Part of a small language model's weights: 10 layers, 11280 steps.
MLP neurons of a small language model. Each row is named by its layer, matrix (up: input weights) and neuron, and shows model dimensions 0-127. Each number is 500 + 25 x the weight over its row's rms, rounded and kept within 0 to 999. Numbers have three digits each.
After each neuron's rows, "fires on" lists the tokens most often at its 100 highest values on Wikipedia text that the model never trained on.

L3.up689:503504543471494538487483513486523494494509475498511470511498445511502477518492520529518456504500548473508525517520529508478492509520505475534448514538484543489481498503519485572534507526526535503510530490481555508491517517519547460483529524455474522528472477559499470468473509496506507496517482508525510480478467497505476504477509480509515535534497478494499516474469487545514513503544
fires on: "or", "d", "rom", "ct", "ult"

L4.up393:535511458515464473480471513525479519489495509500455511494548517475516520446542484483525514476516481517512498487478501562491489510498480508509500502490491487473516474479475509537505503498518484499519518478509533500531514513566518519472537524518490501499514526497496480513501523536477501510514513510525530532466529527523473453500468498551477475509484526550533487512464533518499526512488
fires on: "op", " per", " Te", "q", " un", "ot"

L4.up550:497499481513481510511551478487538500512505492484499498500473469516502488516487502504514519438497482502513509505488499489552450529490507466511461500537541510529480451517494493506499487478474497485485538496494488546486524472513457526521503497497507472469472515516485510556507497481484541534469467511531517491549456472477512500499517521504507526508515534491502543469506471520519522505492
fires on: " of", "bo", "f", "it", "e"

L4.up581:496495509467533475475518454554519492470515471497511495473502498459497514501461476485528466507501509535534518475470507472496529554539490463531496506508511513507491526486490498464473474530502491559520485541517492481552518472511507486466545487491486508519490502505487464485494562459505461529520481527513521487467449499516491523492458492487466483547497510443501508479504510506457487528493
fires on: "ing", "m", "ce", "or", "mer"

L3.up502:494505477500485550471492498530477514500514473526549514493501478531505497483520516511506480503470436493525483504480521537515507509498542514483515484534497507504491500478472533509563494512516480473517451504523497500526494500496482510524522508578526513478502529469534491521497452492518454477523478493484499482499567469473507465468488468482493440445477517540499457519532520564483498470487
fires on: "es", "s", "ies", "ations", "ers"

L3.up155:438469524561519493517503464538498501500505512493522470463481514514491518527484504474506491487483483471476544494510477478529463501469467499472495480463511464528471454509498499513504488497500476485493499515539529521514506465493489488492527508460508540477505519494544519472516489514463475497448500511477507485515471535493513510540479496528502494509476439515498489529513492487490529503517
fires on: "ation", "y", "one", "ea", "ition", " co"

L4.up74:498472504485535478506463499547568511492456519492474493500521466489503487443488493487507535511455506505544497501495512482502479503504483508513533544508482506491487463476469476518499514545475507503497512484558514484552488479535482503509480480491486478487509502505491520507515476478516499484507460522498490511531517500479495468517494519468470503464567483480521513567451511539545524476544
fires on: "or", "al", "o", "s"

L3.up71:492454530559492488523449475498500487495471481516527509526491482504491514512488495506492543502496492507506545504473482486506476487524501479489526515496534499509548522479499479531553533486498536497476519506475497492517430492536487508467483487487468549509450467507469520497490511475478496446490489527507472499483472475512514512496517482503492521484503541504506532532466486526537485524462
fires on: "ul", "s", "ric", "val", "History", "es"

L3.up328:519495515544535506492503548535469511443490451535471521518479527535479473483523560453499511483488498434535488516528512532472530490514528525502507484478499480483517495513478538525486534486512529478491515523477492515491494495499481477496457531476506474498454497480525448494483483518498496542466523519488548526541462514491455494510507503470496497522476499481515492510475522468502470546521
fires on: "er", "k", "r", "ri", "ish"

L3.up618:470548514488486491513495497511507478450535528527504505459517463489503491493481517549506534483485494501539498507528468503468481494513482443490534452485533487526503505527481520474564464491486481571521500478463477546507476533509492516521513540491487515498516494494496472510501479511500515545530508486527479487523486541520513469519545515511486526483542528519460476480450470467474518526492
fires on: "n", "li", " per", "s", "e", "est"

L4.up153:509452448479468502452473461508511476509531486522483473497505472487493498490521532484481516520502501512464490469474536478481484490484478525484496552513494524495558545440462475514488524535500537502498482496529497497489498509501519511519497550518487486530463500490528496471552496501536504508503507491447497477516459490488452491559500455531501543548467547506503530488520516492491473471502
fires on: " was", "ed", " is", "c", "t", ":"

L7.up587:530515514529502480524468513476522529502484503520528528522506499485521476514495470500475487544499469498532472473453525492479514537505513526471555514491522480539467517466456512515494439484518482474450471490491519505509489540484519505506523520491521490480498536497521483507497535460497457495533445532491494479493493512478494508480559486520471518447501519485476489540492503528519491491514
fires on: "s", "es", "ers"

L7.up474:546525529500464512538500502523437522497479510505484526489475516475494512503494500566513494465531512530468532494491491503512512456517502532502486469507497485513487527494513501484470482460460492573526523510570542448517483458493522483533507497507501519507500478509528524463518518485465529489492468510472475476491551539503480456492524536492499480536500528488476491518503561532487510520494
fires on: "%", " mi", " million", " m", " km"

L3.up424:527506506442473524523504556489535511486496493459509516522536517508478508479484499525538512458509502490453478517497529475463483499505506492491512518496499500488506488503439493498533493517488511535490498497549532484512442500476442535450504547517489497538499476535514475514499495493511465479498533504505523518470519501523492516511504488455479517490515522506523482460509535469493519487523
fires on: "ar", "y", "u", "der", "ach", ":"

L3.up443:521507506491472485499519487498548526568498483460517527535470452499452532499496499537508474436497498546531563535514493476518512499478451507477459477459517497505501468486458516488507485460472496489489544489555494530508470519522466520511520517494471458490506503494522491512476474522475560475475506510475524483443484492525505470519494492505546550488473512530497499489480495453504494506485
fires on: "ba", "ta", "I", "a", "o", "p"

L3.up718:495550476497518514488483496473477526529490508486490449479538534455466483466520527529557524498509517501485468496478520521523501480490501530502517487494532503512464521466494526502503539522469513527536515505507431467493485508527507495507544495469497469468532505479512478498500540450518510507514510490507492478495532474500525475547535483492483506495486573484512507482425531466447476506509
fires on: " a", " Mc", "s", "in", "w", ":"

L3.up323:516538478478524501467478540490537560468538508512499489475484489494501521463497467498507472436525505491519491508510496519460505513531499473508536533472558513512457474462464469514493484515482537491544519511484492464494498515504479507502534521491500481494496533489494492556500491510521481515534488480532489504496493473493510512532494501496444494464518518495497506479489512498475494493460
fires on: "ub", "ur", "u", "ar", "er", "op"

L7.up505:521525493481475497510490465504507443523511493488533481483484530529507518475485490457503520473500505484525494479499481512512522509504535479490486494489494524475510500498465544506501511503493506500463496532540552479480482476518507532506509486494467533518502527478521448540493494534504427527512487511501509498510522482496455489446511509441498498529507508531525475501464479489485480497454
fires on: " |", "at", "ly", "s", "ist"

L3.up66:503568551494504474518493485508495466516514497488540493466546498504460452510481487528500495546492505528481536500525497480502522486464501522491483472499559494488499463533504453539504503505450536491497475519527492522469486497460492471496525516450507541505459487524516500495485516504501489498461488502501520522490507523522469501510527534501501531524467491511474492445506470487531515519478
fires on: "ent", "d", "or", "lu", "ad", "er"

L4.up389:441521499479452481522520525520485499464499478476474464496502473486478503505497508513571507501486498514506505525534469497420511482524537518472505485497474523515526470548493497506526472534521497551516449533468494551490518473483508480478534522520492508528508528496476503521495478469533501475516468502520461511527512473486522515489520534494539475514537496489509451474507492506512488466492
fires on: "li", "ed", "ri", "le", "ly"

L3.up77:537455487475510550468506489521509513502490545554496497518547470480523499474549498509527499468525497502489497542499491510497480503477512483526422485499495482537517521484489526526526476485458484517465505456473506512498501513560509473513481498493527504439482534498473532537479470491504461501472484469507510537469511544529473511472493484477471487484510479508542522512522517532499549478502
fires on: "st", "o", "ot", "op", " score", ")"

L4.up234:512473491541496503518535470510528491545515468489509511525525523515523536488515467523495467492493497517531481508551500481528538464531470505532537445473540506536520520473442482521505484505452510515505504529471505497466484490499569456509510465501463473523484499467477496517484491566512463485476486492525506473502541505522527495526487527529510544512518437468495498510511484489514510482485
fires on: " on", "ly", " over", "ward", "press", "ally"

L3.up543:442491486466520491506511511465500445518534492511487523490513469494491521532535541522529490496513510502490570473484542520473487489542499500495500490535533503532525485510501519509493513454506516486532468492479478476529535543466475507529495523452495502513486483486484486475532448505497540507501478524518465474504466488514445523501513511487489543487515540497457518532476519474532507546523
fires on: "c", "li", "te", "n", "ter", "ve"

L4.up439:549497512466467442460492503510490484510511522489515516486516532491502462541468549504520530516503529510514514519504532508544551439483484474483525536517497468505499463506495481473495464491470493530494456552482493558484520481517485494565506546512510476530473511519487473508493469521499516552488469542503464516472502474468465497510491444495536542532504498492514500522474529527523505530496
fires on: " of", " |", "le", " for", "u"

L7.up266:502535528522490472483449531486459469499464491518485475457538472528535480541451543457485525515496512513475484550508476506491538508445533449506525487506541511496497493452492486526493432490471459500470490522513470545514460524520519467521527476478504495510511477488491497527509498516511511497515510532539485468495497513513537482507507505469529486485462414506497470514504522489521493521467
fires on: " and", " &"

L3.up163:487519498472507483528457555529547516520517548508490526485469491520497531520470505502449499505473513504531458485473496517547454499475489504512524496509511505509510498526555518476530482500488472525523484538514516503500474464477473501486494475471506528506463522476519484511525489475545499488521519460529514499487507508525495502433530487501496488473483487470472498526508496509492489522498
fires on: " sp", "pp", "app", " total", " App"

L7.up88:487545517497503478486527517527475498481544480517438476466508478495509501454500488481515482499457503481515524556499492486535492510471438467506529554480513481501572468512507501543510468484531490520506497485484459529501486504493544478477513533519484503526469498495516436512520502502501465536515511519487515469508487503524520508517497461510522467502538466506489487545500482522542476481503
fires on: "ad", ".", " |", " Ad", "ri"

L7.up423:479515516528493472482499531481545513504520523439520525486509500516482525453500483480513538509519494508512496510519457515499520463541492451493498511518458481506496470519521500501507471457506454516527459490510508512420483503526545496481484507483507523488499494506513503514466469478468491499495502476518577503471508493448507486470509475462516535532513476494482508559471509517492492454486
fires on: "D", "ro", "k", "d", "s", " Ro"

L7.up142:459470500519465498484508488479494537532503519502553495486525478500498506501471512509503561443479460474478494509500486479489503470508499502509494485507474480454498463569544544475484535468516478520469497525473510464501508514512491484507536498532495466511474495516551458537492487469471457480508495493515509512509536527471513504488478493509495493496491476496499509488532485491515511471522
fires on: "al", "app", "arch", "-", " G", " g"

L3.up311:441495493498485509490507518503512523468523523507525496531481508487516495513495508460504531491465470516482540495521533514532498475476514524475522461525498486522501472486503528522498511538527520496505492510508510505501509520488557518467537524511491482500486510457447523505543492466482451555496459458531520502533549471535497516457523544484467442444509506490464472458492481509498522491499
fires on: "re", "sh", "s", "n", "ive", "ter"

L3.up472:471507487489513510470491511502479482513485504501516525471482506497477481488526535502543505515479525496502499510539484483487502532536527501554545439477512451494519527468458536507500476530503465483492504545534460517517545498504546480485494522462473514506521500476486517483528505500521519481504446518472478493470509523517509469493493487521506546501508482478455495517498471502528509541465
fires on: "ft", "round", "rt", " The", "ment"

L7.up419:508502540505494468487514477508540500510502535481505472503499451475438457510513458527519535484516449449482513516477499520534489517525542442518461523516509536504471463534484460546517508478507497518465496473459517525523507515458481482498510488470485485508475462522519457502516510458499506504470517467489464508501541515526527531497467527497488476501489480507479486466481445503528508521493
fires on: "e", "if", "ad", "ed", "mon", "el"

L4.up304:448483466486478490461508515501530449487470509530511558472498510496500500530501511529468485495490502517470526490486545518452526507526486517521483476510473528454546523500499492502495502501493471486545486511503519502458472476492549531509501483497521521514481489511525519461512508494494509452486483469491528505518510513510477478474507512463511478490528500501531516440540534466514495515506
fires on: " car", ")", " tr", " d", "d"

L7.up492:515495557509484502518499529477501486497533484472480489539497502538471506520528457452488550523476497507510526464498474486482476465479485516481526509508504430557516511525507496531480492487545493561467470520526509438477470520529509544516533530511456500496525529519511518483540486495466508501493508497507442499523486518480462517498463479514494486460454487514504487507538489487541479462479
fires on: " be", "ri", "gin", " been", "hi"

L3.up547:498499477553456457472484519504507526478539433519482496507487533523516472568517503487511509487536510461514485487522504480500465502536489485495471499508492471513497530509509481494536544520521512513544444501515513497499505497483499442504486542425504472510462547527531479484500523462489481534536524515526504504506526488546512489469511505483466471505496458455470521531494513520531527520476
fires on: "d", "th", " two", "c", "vi", " Royal"

L4.up48:499497523531484526457513522492518526512502511502474502509501455481480477522520550505525529509486527475513497458499431497506476496524463491519509525499482509508516447524464505539515539467517487531501504507478493441457477488532485545547504530502458477511483494509520502464487482574528507476513502466529528506477530494471545491448470469456497447518486491503541483537514522504499494499514
fires on: "hi", "ri", "li", "udi", "ak"

L4.up689:547555544507509488474522474495509530486504486526487503494500485483499515527463519481521520471543505518527537518494505486511502504530481486513464504499487466504485509528495488477490503476509488501436491479478488537513514518483503477457499527544506463517494463498482523530536471539496516541519543499485490476514520499531456526481525427492511517484508499506546502519485525564493482535469
fires on: " |", " of"

L7.up177:469557517489488486514485463553495492482510500457498525484544534496530517527523516477514519461486478584490471447479514513515492530519435513494518479524508451470500515507505458463535504507457517466491492513526506506479512481494534459538454465500530489546533494536481469511508504528519510456473447495479520548502505511481491496515528476500485500505520507520518490503519533467514502449494
fires on: "s", "re", "u", "-", "ron", "equ"

L7.up759:480472456495496511471489531463510498491500519448527522517561439515556521514445499523450540463472480520528496484557461510563506515473458510514505477486479520524530531491512508505522574469486497491503460489479509497505522481494495477523468491507498474469471548502508502471522506463530501510510507457494450495510510470492518464495464556500531534525517515502518500484498517546520584494464
fires on: "===", "==", " ", "e", "th"

L7.up100:465519491522504488492473512507460525432526564475548506539502459535547512493558567497513478544488475501501482434505515500499514471519455475515485488528519503512483481485502497455489509509491459474508519505507471553486489503521533499498498481451490493514515523501515494528524495494496503453480506469490540502518541512480516484502528477507474487507526477526501483518493492518494498490514
fires on: "s", "d", "as", "duc"

L7.up35:471504490465459502494501500517493533498503482533513468491488507494468525526529491512444505486513536548496514488481518530462525464486460479499518520504535477511485456521501497485480497470504498500500511537496506501458487496499489505524465542471479513493511486491528508505529529493479523510525473484500482499511529468495505503543488515531480512528468463498476477454489553536511523512449
fires on: " b", "p", "d", " |"

L7.up561:464538521472499527512520484504519513530491473473548493437486526470517462525536535504511533469529517529470471498501525504499495535495477494560487493505509486494514507472520466458503457507527509545497485468486446487489481502490533479474489502525476501529539507489495540516510519548469497474500515454550534482514523508484481503522483535454456474468527474474508493483490496510501491471493
fires on: "p", "pe", "-", "c", "re"

L7.up733:475462479495463436525523465473522519493478487477457503494550513505465502493537457484486501462474489488523489494502515507519530534534523529528457495529499517490506480506521496446451497495498527520522508461517517469469452499489513479511506536468485491497531498506520449504525485481461510515520506511539544491481507516485508532492442541521474482531501516519478470500514522509473495481504
fires on: "te", "y", " me", "ce", " met"

L3.up456:489455475475507531500521474544489482481508530511473534514513489482482474472490509503535493536511527502504474489508529540471528466495523489515544506483449499494533533477478510520525500516494520521508486446485479548461529457523499497521512525465530502548514502502501463504519470503482496502512473531537532459494502508478516511538445520499501513518523506471548478488471553443581527503473
fires on: ":", " (", "ent", "pt", "/", "ub"

L3.up549:481499511522503512502501489467488521519499476515521531526500492556514545448511535504457495489510486495508497493498475477466522484540477490455514492540502464488526506536469484515499520491494490521533448487468501505544518458462529496474509503519502512488520531466472497488486466492515498509527527447544497454527529542472509444517484521493460504476500470499488482470525437512522492509477
fires on: "ly", " more", "ally", " very", "e", "t"

L3.up44:506539494516510507501527504471514452450482506496527506516463513492540485495507517498470479480518531535502530523487535528492499454497551483467539513519492518460494512497497543460506498571511519515514482436468511480487514475501479521462497493513528511506496519485467472467461498465515503523497506482507514474497520530509535497510499533488464491468496484511512491507551521530442554524566
fires on: " one", " which", "ic", " people", " women"

L7.up332:488505471486460456462472499489512491450520491516508519483518515536551475531517504492467546538475487509500482542535491472483489500497511449524498483526456484546474491495491516478505464508508454489525515532528529517511519570484509452433524507536518486475531524499490482500507495555493508511537542478495494498463532478537506484513502520525522516495470482462461492493488459555488504488519
fires on: "v", "er", " and", "ur", "ev"

L7.up404:480487480491492454487551526463537541497528479521532515493515532488514554471485501530503522484489468522499514488569497481452534550486470473504452543507511523505514489479540474497525480486488486485475522492506515497529466518480458502498531504447485461521484512505511454530482479469471505535521503444521495484459524537475494527464511500483519522481522498529506499492521518489479480489476
fires on: "ho", " me", " mi", " f", "y"

L4.up675:470475489432514490487536529465492516587553534504502475474506525500493503508524495493488506505504505476516532509497500531471454491514487462493550493513473515492476470466512496486462510488493532473483534513473478475472498513503526527517502490450452499452540515499502529540504491536510505493490492474516523482497512478525545497530517489526462449476540492461505499530439478507474523470503
fires on: "par", "ter", "mb", "b"

L3.up84:501492532444494489507508536487503481493506532509523510488521501514481463545463509482483488471493475503511520476475502507492452555483528477547480470460464488460511491486500499517533487490489531562539531488515528518500485497518473503484558465553539459475473468516470512502479488528478543476526522477470534549482512555523494487547500480529525526535483532549490535469504485487515475511506
fires on: " To", "o", "ba", "mo", "z", "gg"

L7.up57:498488487465480529502510554501550484462482500494490501551501532553479505484471500506524450472492524487500503486492473439541531481480455513493448506493445492478524500478511488481520511485479497511545500505477524520514483506499455481504476479528481490534476479500484495479525489455521523475481537472495494497517553497550529507516505490500518548526480507499542469508538494532473525540466
fires on: " |", " M", "l", "v", "n", "d"

L4.up741:515534524504482480516480523475504499525491478505498534521530480456485511487467522534494538563501518457467490514506532512481527497509483526491476524500502511481517496494481498518486519466535509514538516495472541494521540476516513519516494478514503442511489551506492525492542462501465508541500473511470471536442500479454520536484501546521495482531492445475558502527431494511481498466526
fires on: "n", "man", "History", " His", " his"

L7.up138:461495508482485499544520482496508508473495572498509495527520518537460490498511561530557476527470520528553516515513473557520546489525502437510512512488499428522476468523471496492506484505515514501523493520522529513514466459516483452497527513477543518471490469510560499464494480501486498505518507452488467480486496513479487473532482504475515549500484517511474478540517530548471525496499
fires on: "i", "ra", "la", "ca", "s", "ma"

L3.up464:493487523519502543515486529525495468565495525457473462507502523495496485461503470520499517472485496523531496490544452511495530498523483501486534528500503481495515469440451512533492532501489463477503483526525503458517504479503516524493494525510478509496542514515482532477496479517508472500498459452506551446514501532499511454475518477478511467480492460430496466472527513489518522505544
fires on: "s", "ment", "r", "or", "ur"

L3.up614:447493500545535533478465521483501469499522464482504509487514514511501503489515497491549532478516477469450498464478506477482525442516532504532522509524473537497529502503474535497490470491475479505469494534524525484503468471537529474481488541450469504492489464506496532471477456485508507521478534485494481514488472528499483502509488469520474570515482517461538491515459491502537500538511
fires on: "ri", "ut", "r", "br", "ter"

L4.up89:506484514521457508519523490458500457504488486483509470507484500500550479472535513548520512500492511501501524519491540463487474491506507519485519520520531530521497537508487476461489479489529509489521473529521514437536506502498476496491503489546543537517478502477490485474568512515486507531477525499496464508492461442468498492549507562495477520532520508507532480512479526489493468513475
fires on: " is", ")", " (", " was", " has", " who"

L4.up72:502505526499503509474490539495480484543499489524487525511492450475481560517478518488527525472510502521494492515500499485515535488480519505505515495521496486478480504510452496510459523499557475502495507504571508502509497483482568463480490553544521473551541513475520511516517543493480466491539469511489525508527494473503497496475486531465506522534498497452510462473488511484499528495542
fires on: "t", "ative", "or", "vi", "ification"

L3.up608:456526489518458475532524470547489503507489545487489454503489472473525514490496505494521511460473461520495526478493516476488484533525486548475542499495510498528523521481493484498508506514469520517485488494525475471550466511533524561452497527539525522502508526465511495543510529517471508506499513504493486490510498451524484491507483488470468508504485530508530466470511484515471510493479
fires on: "ed", " per", "el", " pre", "ant", "ce"

L7.up183:475511509522487475487440510531514542518491461497490492527476496496523454510482476484513503483440484470519444470450512502522512532532537502532476438509548524495484485503438491490557523473492439493465521480500496492486494493495501483533504489483495512488512518520498507499511494488524480503516479506513509489518511513473510490497524489486487500463535515435495494487509514514489511472509
fires on: "s", " research", "ity", "ers", "ce"

L7.up517:502472517517471504488502512512512526469509538494497504474533501518494526497475486477518485519472476457514498506497491532469519490531509491536471540506483532510532459540485470486452499556499476467515511519497467442470464565542493530519526459503503521491485543532510488497489509462501517548532510482520527515542525510482488508519479474515531477552486502503515504496485536524536495508499
fires on: "al", "or", "el", "er", "it", "re"

L7.up261:458476556509498467499543513497519511531513453520485498481479519515517519457522494519493535467501487456465492473503525482533500480506484473496478463491529472498505499547512513536468492571530474460507528498485490504462510530511523538506513494472527521559493492436499511488486507505469491471463504521476503474496470497504537518513482529469532485535492504496559428481477522517491550516465
fires on: "n", "our", "y", "in", "ition", "ur"

L3.up478:526446492462541506502515489517545523535547509475492533507534507490548506487545491542507491519533504480533479491537475482467503511518486481527523483459517480492514548486505451532492548517543527465487514464530502463451505474492543532502494458475498493489538468487519522499506463481509470495531505494482531464509475511502489542467513496491472505476493486432478481508501488500562476514525
fires on: "or", "ha", "ur", "a"

L3.up369:481479513508508498518518486488522493502497509553504528537480482501559500510514476503510480468527455560516472527472524517484542516519516453505490470492474466522493491492481503511510487519472499485511478496492527486484466480503517478498500458502434521533526508505489549534475473516487511515514484501470575479500489518497477453473505487520519547508496504485526521511527529491516513464476
fires on: "da", "d", "dy", "k", "ta"

L7.up741:477472472505489480518472468509552524549493519485441480533486438496492496514478459545465505528505484514512475537492500466513520545524453512522485513502513588518549514494523530482506493478509497489501487475484526507482500507497503460503500545525485517495509457502480503484514527470536468468492529474486481509509475554506499511522479482462465476527499527504442493494465497502502460526474
fires on: "o", "ive", "ack", "p", "re", "s"

L4.up606:539490537486477542532517432464531475515498497529548508461463522487526535483486512502456490495495522486538508486502488470499514468500546521525511512492496486474508524479473460509512504492492494541522514481519502514526485492474471501508440450480509481518486529529530522549510449528478461531523458538506488488489528543527496496495475535530506507533515491516495482479503493524528496486491
fires on: "th", " event", "T", "it", " ", ":"

L7.up533:515551522525469500490530487530473502498509493480489464487509510504489510489500480536498511473531501473501470467497468484465537505553510519547519475487484492513495493491462531585525502477526496507493464511535512450448515476500482531502509498476509481473497510548460493483469485492479482504528525488500495459510489530510493523480508473498488450545467542500498485481473516537474513514492
fires on: "s", "ly"

L3.up96:457501470457485512516461505476510505511498432501470546488488530511503492461488477524482480487514465524483452514498444554508486486472482503504514521501480498532524482482493462524474508503474514524503520520485537501499461507473508527550459506502493517511488492478500536484542525520499520521500521467496474474465503534508477522493532467502504526528505517525525498555461513468515508459517
fires on: "r", "n", " ", "th", "or", "ant"

L3.up321:491506544503491497511496491557533492533508519484463488498495482484509510503488494470467505512493504544506532479522490531510534529512482462469521474542420480468500461458525524516517540475489502494450482504498568497539486486510483489454538526472515548506486520506510517505508478495466456546479512485498512527521503538464528500489554512503480504487502486473496482500469560456485516499490
fires on: "n", "en", "ter", "nd", "z", "art"

L3.up157:488512498496475544501444475527513482463461515433503478562556516484509538508523532480499493475499507476504519552514522470487498480516491517512507464503469511500501504503519490551505471501483486486529484517541511477522521463453532550485482506548497499525505523469508494534539513484500509466504508536468496472483505526513536500517484488492467491474521522498529490509478510500495471533459
fires on: ".", "\"", "s", "ly", "y"

L4.up366:461524483478478517494518520504479512526501531495553488496509515512517532534498505547474464449490483500505484496525527482487530460516500488480496495511464448491512538499527464482503510537513481497503518497532458527459528560518488456514513478502509475522440488502481506560507476508514484537505519474510526532471539503509496546510533517517551492500500514536468494534515495516458501549464
fires on: "d", " /", "ad", "ed", "n"

L7.up347:472512509495500540461500477527480503497541464518458461480501486473511499496444481531502529483493473507506530511484502517491512524492505492465494514509504534490544478484508498501535438491532501522529522544478481487485517502497552488490493483483471514477520498487559526508449554455489549532512496544510490474470534503465499544529550511463481475483524505512504510474488462493495525504504
fires on: "ed", ".", " years", "\n", "ad", "d"

L4.up355:531483471462477518501481453481491536523537531499491513484524540484505508495510523520521486494488445469480498475492516518501510491462521498490504492504471512457519479462461443550489498494470530500542426510483507510515444512500514508515524480511509444513496513505496513510506499487515511509535529462502468489514512564529495505501507526490477532514528523538482494493520497478510500495493
fires on: "n", "ad", ":", "no", "age", " "

L7.up36:512557525518478486528506521502564522515497514494560526456491491509482458507462514462529442523498490481484494475488486508501448510520518499552507528496536457490476503537496549559467483474479477480523491552473483459494535506498511501531492483506541535520455503499503505517487516468534479495501462508472473504533526496465484504498465476505488517525493560511502507477502505491513518515524
fires on: "s", "S", "l", "or", "al", "as"

L7.up403:528477499545491524466533474525502486486454497485463522500520477494474487531517526521503494465509537498539468470487540545473490533474504513489475491488498532475535520456501434459495482497455478521494520492527507492475469527516468514435517476539498478493517528462502457473535494532543498503522502497485473535498553496472503524500499530481501488490481506524486464506537454427473506491556
fires on: " mo", " p", " he", " all", " an", " vi"

L4.up754:495458516534487494492515477487484536479503508489552477474535499494511520543459491552525485523480439512506559520538477508518471465510510473539500521487512501508473512498508532497482537517510529497492529529497500498489456503571477471507518499494516510553476462459523458475479433492476489472512521511498513475482512484468491479501524497473469488519496485457495504479524535541459500498502
fires on: "s", "b", "ta", "g", "i", "ang"

L3.up520:519472497511473552519504536476493486524509480500506504458517517474510513495472478535490558536491541477500531509473448523494490509494518527501505468501512535494546512529534539492491487458476479484513506518523511526456502447513475469535510538540530517486454499525490572508495511456481494487472516534517491476537522489482458510532455541539503512519464477462519496480475454510518513521502
fires on: "th", "n", ".", "o", "h"

L7.up701:485501507462469501499502474475473557486490440498502498513510510453500532522497533521462493482484525498476490540499528514552475486540459501523509495484508499538488508478509503518551511511497532475456490517490519479488469498511441518502526510466473502499459507531491511510526531498441500494508462485468498463464535492504505521473465484507488535462540488494450502507485511524518540496487
fires on: " |", "gra", "mb", "la", "d", " of"

L7.up293:477482533550508501466473513499526498563496535500519497485526500454521480468479520542482541506540524474496455507488507477511514535535476482481505492465484503484496525492502493539516464458490489485478514477509506509497519515493514501503539509495476541491473483511509520537486481445512489487539472519466551510525526528476460514450469532490509525564509488502481507529478493539488469488528
fires on: "s", "l", "th", "st", "o", "ot"

L3.up174:520446495494508474450492454510545507471508484503463504460500501564498490477520489483474482527494487484480503491505510501524436521496504484514502497481478512511497570538544511488497465496521481516591505498543496497464507490504489485544515472512496469491515521518541487495530491456531505507491462540473521476511469529494516474468504495485466526492481488524484507525509467510512526497531
fires on: "c", "d", "an", "and", "no", "ni"

L3.up665:535514506522516449451468473574519478452560520500530514507508475457505457540489493531507522493474511518499512536470470478490432525514494481534544503490507465490478520508517475500529516508506503511493521512500481513487490472520481491447499537480500531504453521514487474501530498488484480507531494507491524532456481487487483460509463549442482489448496473470473523496470518546503488532505
fires on: "ing", " tri", "um", "or", "ed", "right"